From a checkpoint of a small transformer trained on Wikipedia: 8 heads of 64 (4 for keys and values), no biases in attention or MLP.
MLP neurons of a small language model. Each row is named by its layer, matrix (down: output weights) and neuron, and shows model dimensions 202-297. Each number is 128 + 32 x the weight over its row's rms, rounded and kept within 0 to 255. Numbers have three digits each. A neuron's up and down rows have the sign that makes its largest values positive.
A block is one neuron, or neurons of one layer that tend to fire together. After each block is what it responds to, as a language model described it from the Wikipedia text at the highest values.

L7.down1619:126095086101084091132142180115157113141129115176126136137098111120098120085093163125169138084106106144191144160191130127100108145112107128152135133078161081102102109111140136081172065143130119132148124086138116091127166043202179119145123076147089094113173180167127115158102150166069113137
Responds to: Ordinal suffixes and dates

L4.down9:135180118149070132069097086112180095091110149166135068140255123096151118161131162122136164123150165032118090090133180143094152153166113163125127133115096124177136075119115138109064089131132139137148071154131116130152166214154122127145108118073182141069118101140138083077132091140085161111
L4.down314:085133109216104074092090172139061109105193057193103104149176103154157178144126150130146111127125061074182187177196134115090163168143153118133104111089099149094134142121135106107122107091094125071143149144131109124134108159062169134093110141086103126110142118152139110131150125163160118176
L4.down416:148156143109087113164094099142163156159152189093123123131134150076117107193087147208074182111122137082143140139118129107106073099107153149150078117091118106159121133146115070084125129067185133125142147201154085100097119116196131143098130103093099085150098074120172101088101157128163153137
L4.down535:112164161140087147141083124135151116147128159118218145083118108139101179135067112105137097198165127155140096149123146100112133097147156133067130148137133153096153122114161102219170045130142075131129127142168168179239089163133131107132110157078156177016045120108123130106165124119115123188
L4.down637:168123144126098123087157119146105091120116093114118132099135118143113190120109133160140105145131131117102153108078102069157104174135107143101063079143109116140096170128144096132087140100059183077135113071108145139181091150111140131099095069072112088142114160171040126109199116136114154086
L4.down801:144120125145166087115180096068083145151149139134132142109146091151130124184120127181076118154092135114121138189173096112185116086029116129100113127183225125131074143083121132210137110113107105131103182099085105105165131117120159144094099096130055095168064146111101141160104150165191150126
L4.down848:148121157156074183092070109159141126126159110169143121168138142110173088128108161108086098163074077136147120145191185132131099094143136181088080190110143141066093128155133023133179146152118161094092115164104136126129106132195139120122160145108114070124079129098146155115105105126124114125
L4.down1249:128138122115147107145124140125099124135125115160186123148092095116117137125149093122136083084111119161092127112164139158164107077121184118100097140105123091081124144171149122189145084105151126118160058060081136086139156175165133095112144202094157106113113138130145085081142121143152170149
Responds to: Football career hyphens

L4.down51:078163110084117142137187177150163128152130160117147057136144085188121112144155078164145115120142149096174130126128105083123179120138084082128141176167149120109172169171123150103139140168112114116104062107131131109074126157129083112091159094153052164172135115178191155194151117118152158088
L4.down63:105155131093075156131075103101115211101158056153158116141176119114133123142155133136164095067120145077095151119127176152151149069167151131112185119125128111090104097105081140177104096094143078128170113173111172127111080201116159159146106120164063097159157136106119112148136127157117185064
L4.down226:142157168181093116089125141190119092085167143124136136037109107124124143132153150146103138114127071099112105107149167173131127160116081126159093155079173136142101194106101122124107124162111151180153130110204110140173107142089129137141173166119067155183109139038136194065143149078116207136
L4.down342:145100130073146102141131143158172139072145126064166180187154150118152103094100151151087131086097134121130187148132105108150140096160174113145146118206123130096037150111131179148088148200072114135136147141169130128110181129149124115166106104145096187152112131075084087124084153201181157125
L4.down741:114099164065071109115156158126159134161163074113146046131157115133139093088114097087117104152159102164114133150121118177111117146110187083095149132067123173112102149143138151139103161140112140163169147127097145143125127120120185131133107131105124122117150147156164098133159142154127106155
L4.down1279:162137090123136096174155229124146107133170112071129109176167115164130133102091052159134144097127177122166146159156145176118122138155110087118111107155147095139154112160119123132146088147080201126150179150202104105073109144118165111125089139133163154193113139124074125105117196114195162156
L4.down1423:180148078199156106111141174146092105138124165121074145069094125083108063100127125153126135130170145150095175143139039068183157082163157148153170173103133159176141112153103139133155126133086114117129120129160130113129105101177120108083124139141145175181151196119137169100091119076102106180
L4.down1491:168138165139123139114109085124139162125189119087111185159193099119175142119106092152071121094177091099096100119166133151076096137097135152146120112093173106182075173061103137088151102142168120175111141121156069158251106152175088177121127178139130171114126169042176102084133123098152097115
Responds to: Number suffixes and units

L7.down1056:132166135125158184149137105174162178111124165160107136099128168143104129175050069126118114179101084123109147118172186188140115129086179128173166112044159117116124085119076115184154167158133144118134078059128112095080106089093147093100126140103090113113179155128133129156184054178147153132
Responds to: Mid-row table cell separators

L5.down361:134110194106146099139134154085103137091152135080090130097167153088165158127115159126142240100145160092122122122135093178085197149129063128194130170100068173093138081117114151161113161136090163123108130158108160084074159118139139152075130135107150132095168122080153125126150137150092153102
L5.down738:164109084138117090074147130129147161176146164121126167159179084132172074141196143123121151158178164141162110136096194132155162058072132094044114092203140133077122106138118147102099147145135106115108105139167138157106139104150152108141129080123137149114148100108090127098116161102167188124
L5.down747:076108136110149087103156075117135110140149046094120125160171072156111066106090125152149095108081155131107153116125080126123075160105089162133125091090124167130112159135165140125097140083126132173077118159127212141154099168161061133143128137174117061076107141142153124115132135138075174114
L5.down933:104127129080120107118072116107157137086086156187125178143080172128109093156073139116106143145102110134137156108124133071092102160082158177140123120134146133141169120114112157129156204136121145178105115135180133119162113181145165173157082144195159128082165084134127145206181152137117167166
L5.down1041:144128140125111102127107136127105137184108156123105092165093086111130159045146138103141153169077141125140120061113157130232120115132162160185151115165093145098095123061172144151092072095125124159156152148116132118141136106127121122121112107104112164108085121130091129092190146118101151129
L5.down1237:138113134074160078141068173117175129119124086158150107138091131157065121138136087138124135135124096139150102089132124175136137187125129065136182150157102136127086156078128155129116086163079108081136128064144199154142118090099180129158158199155178169118138141107131126115175117146119132080
L5.down1401:076140122092096150141166094167198143136116088108124136119141143133128118134143150119138115138127145127133190082143105171135171157097122109129134171106087119068111172162157101113089178147145057119122116137135094124088082137081116113048123057097169148123140128148119102101150101126158112111
L5.down1593:124118203078140164122140096142151153132122103121160164084135113095132130093066135169074075095152141137126177142162109115150106115108119169109084124124144133144125086080122109122127137198133076155114203138143064122083154153148076081078143084116070169118154050152113093076147128123171113078
Responds to: Units after numbers

L5.down262:072105062058074168145169138146120118119163103204145098159117125131142152090147135086116121179171163137132152116172165142191103122109117192063094127141136130134095133102097096144114167147094117171131106186172123080137167129149143157142106139146137133103092174152128065152223159118167112123
L5.down298:118136125048155153145149123069144102095181084108122144169087117100121139100122135160150124118136099143090067130170115102164090160138079145138134155136033228135077125095121081126134125169135104150147147143074214154186124122108116091115134100122143118164142143125114109150115046127175127126
L5.down403:084130108137096095111183164148113068109136092165060195146115111151115121140095152107153098185073144160120132199159094081106174145123092130036089172118130139114133132132075132137151090123181105092090152149160167129168083144163098078077106153086139095079111151100067121085121161122196132139
L5.down481:130098135104161152031101089120151136049119146139102195126110100150143149186115097156131114037120074114100173148120081165126136115065137134106072133155130162138167167096111109221144078161149071117079132160150160127129169109190111069120134152095131129108162169136152130135121161086155128099
L5.down763:130089089193091135123134154138114128139177105082137129168202055206117105098156103141132107141095145184133104115096144129202140090126100199148129097119111143139128079156139115158142131161154166157138129128085109075103154151144178125089138192110070129120149163160154123082130123201162111137
L5.down1149:103097098153172115086107072151162117145136109167136101100163107161175136140143165101137093088086113120108149125174115157116139131127123160077107145083161141106110166208128134173182104066130114152113077174081132125097085151134155130097110112101128112110094140107116144115140125115152175114
L5.down1416:086069122139135105163105140186130161101146106161105114155130189151106093103095132106125139159128182166149104101119138128109082149171114158156093080087147171128154153090138091142133073103137107093138083164156182174170142091131133180194163148071115193106174098091134112109082145092099125116
L5.down1452:122105105118136110060093092111126115098098083116149176119130124119135114131132175162121057088185165152089101108169108100127153214092149105156134110094127151187124184126131115129130102151154113099086156109141138091208163125109153087168157090150149174079068107105120166065179142120159104166
Responds to: Counted games and appearances

L7.down562:106112181153180117160181187180104114090130136113150106161101130158078097146158104106065113157134117134122136134152212097153085144080185119144081044142154077089099162113175121168125113107167165156181055175142133091141152114150133130128155095049146134100086102156120100136115188161102092147
Responds to: Sports team name parts

L5.down313:148147124090137187084124102129148165125101186162154177169157138140062093175148146122152092141102157066170165125177153122115088110108143073113121125110114195108127073129128125151176083131155138126094122152121133135121136118082175152150128179161160160156148118151129143131120090107168105115
L5.down634:181169118102159143132163130109107145147094120060083082180120195148094124150114135196124145126098135122122196138148143144174121159154130121139183122200151190138139049144125183155156143133195148080089083161075178103107111134099189168114081150160096118144102097186089132181045139116149096113
L5.down668:138170177071163156151119127121154080113111098147093117139120122128123073169129075098127102128131168098185046137128151160096040111117114153128125133136085146126083118171052143147164103121069140138121112069138230130163030110111136156135092164077118118151122147133101100176063102134147142170
L5.down802:104076165140128146152162131141127122141104115126115086154129096144101142199149103103175079119157139107132112136101172156148153119130145070144063144180095111049091135114077125157125095073098145154169129115178183142136079155100117117132167140110104123100144131158063120137077104210198114127
L5.down912:106135158117146114150138117148113157127049120135161116101163115141126117138147071092167123073140184116167085123127135123144139052133141097137152110159100122145125055138083134100112109156134086073046156084160171118186153111112136132161090135110133124191170143163105129156180120116186117139
L5.down1137:111132154074124213161195133125166078117132128153130116153115078129109156152151111133091152116115110102161127118102146168042144096109157105097128108126078138151161102163135071139111098131125158184123162161138125125074154156104101169128153177208076112125069134169117126183122089138102085117
L5.down1253:128174158144126122154156080159119113157110071103124102153143174097072130121116114101126082156115087086201132185092186143128096135146128119121111090120134141130156148068141163092166163110054132115071078145132153139147130114122149178144125135108119046149085110144097167178133108119186117142
L5.down1254:122145098099150125150118104146168088140122123128127085118134152104157126105074143162178127110095244118173112164093078147140134099154130101167129121210097166129094111109045135158152128120112100074165132095149204139137101102095112144074105147174158142100115152140127127166078099132168165126
Responds to: Last table cell separator